{
  "n_layer": 10,
  "d_model": 192,
  "n_head": 3,
  "rope_fraction": 1.0,
  "attn_scale": 0.177,
  "tie_embeddings": true,
  "parallel_block": false,
  "beta1": 0.93,
  "grad_clip": 1.0,
  "seq_len": 2048,
  "dataset": "wikipedia_en"
}
MLP neurons of a small language model. Each row is named by its layer, matrix (gate and up: input weights) and neuron, and shows model dimensions 0-191. Each number is 500 + 40 x the weight over its row's rms, rounded and kept within 0 to 999. Numbers have three digits each. A neuron's up and down rows have the sign that makes its largest values positive.
After each neuron's rows, "fires after" lists the tokens most often just before its 100 highest values on Wikipedia text that the model never trained on.

L6.gate431:539538535497515556432518471542511432486429568494573492487561479471451541517542488482483503497495485467420537468532539598499501528484532525512469521588536560484491511466468512517542570472557467499543528487453489486469480553523552559495474555365498434514405506523421488456446428559482547447511553484532538528555467475522489546554553479526465482449531562474503489445485555530502519569547469465522469474532549488536507561476523503425503499527412507562532496488519506492542497538494523489469562557465506461556427512538482520502489461471523521522492510440487558525564434467508548489
L6.up431:514492478429550530443508490468487437532496546525510535525483480498496435489555503506539497507529510470381522477494464564564468464494502437550549538503490600431475465501455475495527516516571547510370448519436568582468470515488472527481474571477515467543500487519433433467448512536525505447503589552513576489484462546530490535508524471511480456484488574507517457427438551484478464493574554463540458509547461524467473535415485527490509523526463536488489499529504488498463509542551525462520517504540520508566484459570421528588517505477535540496478467521528556536534461500580505483
fires after: " e", " the", " s", " H", " F", " M"

L6.gate166:485479510445616523470519485461531465460453551497510506390454496546472528507487490543528523449428506539535443582457504467507601485528473485493418449559534551538507561503476481482518569548484469512551522480522549469568543530423486562502520525511515479451546479468477495438477484577581478467473539442565530494457540564452486517484530531482442473531533543478494492475489506524473483557478511432573465599431507527462481565487502478508456570488426497550514506446497437503454523494549539560501533479500497588530457512541548530499498504547453455546500495533473534439490516504500515518
L6.up166:449489493503581500539453477448489435507423550478428513548562541469461423489494542543479502510580538506539492485454453485446527471505468559479516509490514469542523583406490469398519490512471500458524503484439544488458509497500530498505516473485538550530525543514518489498568457442500489554513481486561448431486533554544525416531511471504514564481504412507451504519520420525552513556534490502560532513445550517518572524439437454462478459495518458533432532510449447488587497436458497435515520420439483496464501431487565480481543436495460490474491521514551550537505502539520512447
fires after: " m", " M", "|---|---|---|---", "M", " V"

L4.gate100:454468430484467415546498479533493530539499505474506510515504530436584480523517536497476522488595442487503544463528554487535510441503457539510557504574480537474587539472497509428555511440585485400554500453573529506520536488450499504449537466435500490492497611526482540518575588489489550533513479461528472475543492408532515536524463561501557538481489478491516449495499479490533463451486554536490555478552524520451550493485466449536477439465510504455458480441566540536501504535499450531547494473562440514469440486521484495537494517539494552482465467504551508483588551444510504426
L4.up100:446497440499456467529480500498445459534567518487494549499485505461528436542466594547574463459522388467520547526503511528499533433541490535494523495556561491532525461492530474467487500439548521435521546430536571514514592421549535551478548498469546485498471589461531525534505521521495523500493477486510497492513537417512528520565460493523514552531445447441515452527546520548446470470557469585451480500547493559467493514508474470579494465509518494517436453520562501607528489549486499501526503498550452501476482479501484500624494449522450522505468495509534507510583540445520473442
fires after: "19", "E", "20", "18", " first", " L"

L6.gate48:551497514503468481501511448481580490464535519551565438475588480529535468624546478527493440522438480501537481535472575516510464432499472507557502512508540617437530514501454520566531576502474506482584427516492515481506546517496548412612479493518516481433549494506511542454496496510522467471503572503504444550475420513499602531507508540500493508421462569518543501558523532533509504466515461489537530489475529528519455500485447427516544500480459584486509494533476503536473516577495522590486456528529558492552503522461469527487485476423438479517510519514511496491473461518475446523
L6.up48:519424527432475485401538470510517512482471500525526490549514520538527531519500535451555524544545537428461460448492513492503457434538518468571556505556483486514500486539505489475499468453460497447377477481498492481553546511503610399543554467488498566483558466522500512474486471465471491559527483510516507541505547498454492559459490531553455503521513473500511496541460501534494472432578437503491458465539530523454415490534564512473429405457465538521495532616489501485451508475525481502542501501559525523515486477555487561492447518462466443544497496480492421441535510557534538405
fires after: "20", " f", " Al", " F", " R", " J"

L6.gate100:515506536529588568497446552568553469440501510485514557470552453521510472453458476465473550472499541554483459473530433482497461531454515516530506490497514519585468488463407431420446516592523442447487475543532438546508483497476539535484548510509473501454516440429544471524475560522466555483558470523520463472495538525526461502516489465472504540574455489505453517443485493493508555463545573523503506478469530453468442519431525487470504510564443557521616488508505535496559540492479559500436595527466427517437533544410499476510555508507482477461447492503518497459465511496439536503
L6.up100:514486506518496471540475500521513504533432539536452526514465487463465442401527517548442499540494502526497470417491486421463518509494517546495472507555586522530544453471508482501489484549544434430570525498510491517440516487544589481426500516462472477511466503507483473496442476520557512519462542473439453520477572453452474440501506392527480457446457495529477520511526496530449494455490524474491508503470486525523497451431444498541484475529452448553562501455471513534462574467523513519531507489535445547374521434472475441510613528532442461561455486495536506415495538545466416539
fires after: " m", " M", "em", " l", "M", " mon"

L6.gate4:485446526479455439554438521489527481456436512528458403560567515454444475408541512528543455513444454488552553509459406502481488522480540511473535567516511468503470516488515525489512470445513498464508483508509549542540491497459503511488479527541544571505549505431481502504420506498506523476478522534481456496563447505521513492450551533483559502481533421572481505538520546517488458534514498488417432439502542431372520455537438449525473512466565574499541526531518435551506469501507476553553435483517445428489533549478519448527526487433537464528516421505542493563534510532495462530
L6.up4:503506495495450488468426531507511491472490440495522513418511422474437480483540581542508447420481527454460558481539465479498493538522555526450518598484567540598520486487520447503542451434502471447477456548594502525494513486403457506475496537481471488579510524475438489508520483471485534429475521569484476493514482564475504472537511460488523496510541547428483506569497547561443438514458489541465397492537490456390500470502540437525451514491498532417441521543468495541494513537573526513519508556549455517499536531483419463521514438499481474516472549492516500543521521520467465486
fires after: " |", "″N", "19", ";"

L6.gate7:544516512450546520531522542520533493426506534498497539568536480514546484610605510497524491508469445489533495517537487555474582547515475580480490495424508497477492476480437486488462488453575406462462476479501492478510502437458496421417501477504550564584477488522535496469500420475556484412539464509489404458538515470497508530514486479469503470499516528543523477505495514540522509443467516554538519511571476504501492534424588507494585529544519487516557485481611461455539514481482558494467563514491481581559493467533481488511491474489492439469505454535491573532468449506452514567
L6.up7:477556583500529502470507508555505442507477538514471493449500531502538577484501555486569532520493509449476506512478482530437535521469482435534530494434475503500487558551516522523487456541461503491477473403425500454508496496476475482485556506423551507563540521608464514496449483512482618491536613552450545509525515419484537470522485554492456609459540575494588422500489529523515471513474500506554488449546482524499434519466511474452517507515513533535514497599474517476531536538522486487459512512477510459531491470574502545569479494478516589529464454514509470408501505493572524495
fires after: " F", " b", " f", " A", " e"

L6.gate178:421539515467435539458473492539544532478481513554459492501438475495434439585560486514528493454487472519515515521489511550476513531513454487488548496483498450512507535594490539586524469531492497509480492462514535446497489440500484554418551449570550505585493522527451527514530528529457527440547478553553465493543475471507448545478434481504412525513547564545562501509544548544545527531518522473509450523506513498514473501556491411428460553444449534564553596545565475471514533529479490435497519567496512465558560436512505476533442546442548454489471504578531482478468504537475505467
L6.up178:454445471437448444471485510510508578533462525555465489507460461524496453488591448498451541482552469484504471480518448522538487507469577399540515517465527549506506512565478510477475499479445513495513435481508414495451516528559555478540523439518484524480525554470517459450517517524533549505568517523509466440500474516446550477424569461513496562460549527477501449484469519575508550476468519506439467445485481504457523514496445561469524529504486468478508521466560459448455496561539459618466511459534428521468499510537459518530484482495516522429423466519601601501560558527503540461
fires after: " f", "y", "f", "A", " Aust"

L6.gate26:515492540538417553493570530555511556508452574456427578481503460573497577611573536432477456512502529534477501523531504545551491432496545479492551461473489515577529521506513480449485471496496511496447540498513457581475466472523562534490496625480563537559520522536501480507482560509497487521440424485455460467437480513412454456487483547537496473467512452494475463543564481503496508505500547547559478560476610509516515469514498498494468484430500495535478506506540471542565550517434504539452505474553479520434480465494485530463538468511530507548510434516532491508542542495528454446
L6.up26:529503505512533459519544449464548527488573482465417526525510525555528482492478464441522509466586493524478512508499473539540484428478560511520528446413500502455541510508529510471503480523581457539516507396470460546490496476458535459520527552552540497500502496408603537431482499438460472490566480390476479517543436448481459543493422476518452492550505473564518511464524591455435511507498541526508514487516485540477437507458473532461517435511488510520507530564484447460503599474522507525452524481539584488469438517512540472566465520437535559501479488468519518472451409470478491494
fires after: " a", " A", " an", "A"

L6.gate47:507537507535467467502481490492512555524538516534519537514416552566473515483542462527522469518464504463500508492454479403534519551467500512476521437546538530460526432522540499454507538444588573491444558546530479576512491518497513531513532450503457413498510541485467461474535468500582483465528580450516434539544463525443476499518506542551544604550478502501564522473494558437503520508470491568586545515498559484480488487487493452481463512508429495464499552564497450493549480460533559522468603476472478476534490535502443521596498559521496456441498489472556475524452473567418477547
L6.up47:506533499504473514401545511566465520480530470531531617543503546449468539495524461431516512470488477447510555493489535483485562447516491436515479524515370427515503527509464536474422511456521585490478542483470483619525486478509484474545524525553526472552563521526492425568437541434546482477470570465580493483503541416420544462490521541511475504508490486570481564480515573438515496438507521541482506499499512541505499457479502487471471530471461494505517557562525485539519493513482574534512482575509513442491459537554466514491445543501561505494527464472584505445498498512460492536
fires after: " the", "19", "20", " a", "born", "'s"

L6.gate225:476524557475518503512545483516532499516530566521485573491570494486484475536524459502465527515489477486556504465410535483418489526425525449453480517494442532534526493502490459514616495490509495508554487483416528543510547490420502538476469446443568509510549487486472502533446536487495364467501509505505464542574466505461497529493550543429491528487549561474434498487522579502458479518482391529444532545549494496546550511454534505465503480483480448548460557433585500485506487525476522514516488541523477477489495471427549444544397563523529494469416451502464537517466425539506493488
L6.up225:427416538521463471508531537496464510537473571450533491496446509498431431502447539529480565429486450517515461482538484513483512495504527467516509580509465480495496556493486494508499430534484502523518504505459518486447414490543480595403448482513536482472534499523497463530377482450531436514519571438481561472514489489565505481479504587455525527427465527449587550489524476499475596504575502456524500564514456467446499516498477467510519478489542488543524526514580470452528522521514531503540552515555451582565529497541444467519548496483474473551541519512491538512529529517508432407
fires after: " f", " comm", "f", " O", " h"

L6.gate51:451538476457492493559447488538403440480458483503535502559599489525450495508464476584555425521505510581475510444522534463569533524518534496511551440524507469518553533500536542520501519419590482528472487501479504519490480455488425495513576482500509465454523524510425479494444450530492444469462492546483478506552436513497459552491469577555511543434521515415580544468459465437504550534532459497506491461481483446483459498501539493509501481566523458554429486508464535549427505496551518482454517462502488468535494560414581493510527442442481447537494458491545509541488572500511455476
L6.up51:513444529477497449432473456482517542540568528504460543457555522422529493472407465464565542431529521567526493493492507454432485489510496477471507526522524451509513531516454492497463480478451499467506534464585566486498556477451564465489482559496469552476488467471548508550513479476531478501470430548479519532508533513460475447583488530511487438578495502561522478471584545522415466467513427547421478522496457498562481486522504450483497465424477403467493540489472503493578566498517604532526518505536479466488553458501503502538488471501478542462500486484500526528416426466579407492
fires after: "20", "19", "18"

L6.gate154:482428494457533577562503513557537482512467499502514429471441524546456548501499540489467543547456534485435553513516475521424522462528492518538462542560453506506505440474471564474497487465456449528585505425453490499512513501495502449554508489450539513545520533477519536539539471459514548545583527464511515554485475461557512474524492490458531490485515618522538481458492471495482496510544490585526506540480536483551492553473478489548402492493397490495537487426460443538495578492443499516478477537506601533567487564517528489504491521563465493449549512472413435476571447482569534521
L6.up154:500465474479554531530489563523527514499473466460469535516495518542455528424498530525444485528554494540456524494569464496506473493508490560497517519536567514521501477501457570562536508470466403505543501437547496538510540560514537503513494565510529467540457493504536563499569433477486435535563427449507477458445483496483509456507538465496526523564515514500574541525505576447405480437532564561580437550554565534508449516485552503487506493427513501532543552468430462541487512478569556545448527467423556510502462511533459559555497481473476458471469555517491526459476383483486533521
fires after: " p", " m", " P", " the", " f"

L6.gate265:497516498513495568519538514463532477447490473469511406494479467577399513530472536462474554549546443419509461561519439514523475569477531563558489474473513590482504454550448489508510466580505486502495517463555497501516490545562533445527520566541542486519529503478554518494495494528532475491517492552560441534514495497511535521483471540481463510528590489470495494470497557509496553503531525521522463462511561582486477498397473486433464521408445548528574476417556429516523549509498418526514467548493444495456455565483480535554526504505566456503514530537554526410497478550537507535
L6.up265:535524502484523537499502482462498502458454494613423532502484470492497598545453446460416474484543499433543450531478586548478506479443472604568480534584512536464506477534533489500436541488514544514468543485470447550533541571419510483529438571504492573471537503578451467505442544479541492539430480533512486541558521505462443512506545497523478498439512474532504499467561465496464487465426514545528500506458588506465471500478476591468506530499539560503491465532551528541502489520500538498526509513462510521450547448491527503458431498514512562453501484483444523420519499433538561518
fires after: " the", " The", "\n", " C", ")\n"

L6.gate472:517453574446495517453502477540551487493506454539472508462533355491489482445538465438423458473485572494489441586519537547456452481500549481460514489504446479496439545542468487524477433421504512496521570436441541537464533531410500475476485540518494497524446490516485476415554536442447498540453476469521470489451465506479522508473473532497497429475463530510529502454432567548466477535489541508467488503449494547522403515458509562398533520482451544503527468449500532433589508486507514468528477469531467438436485482534506540504474513469546478573463484501479503472536569496459519504
L6.up472:525478454492548501423455462451532406438490457528441477551514549477488540468514463442447498470446527463421444564523572526526527501491494541519540491521503469509545550506450476584519553484507536476592455516428527499480488518419441451455535553499457428494497460475535482457561548480510470516532429428511452525541506520481483422499492473517479469544472473493459457517523541428462419523536532561596424528475430527517441526546450539521534523516469492453535471523514459536510480487467539477509519555479541504496513486493533536576504524503597497474430495475538450504519554499510475446
fires after: " C", " a", " e", " The", " A", "C"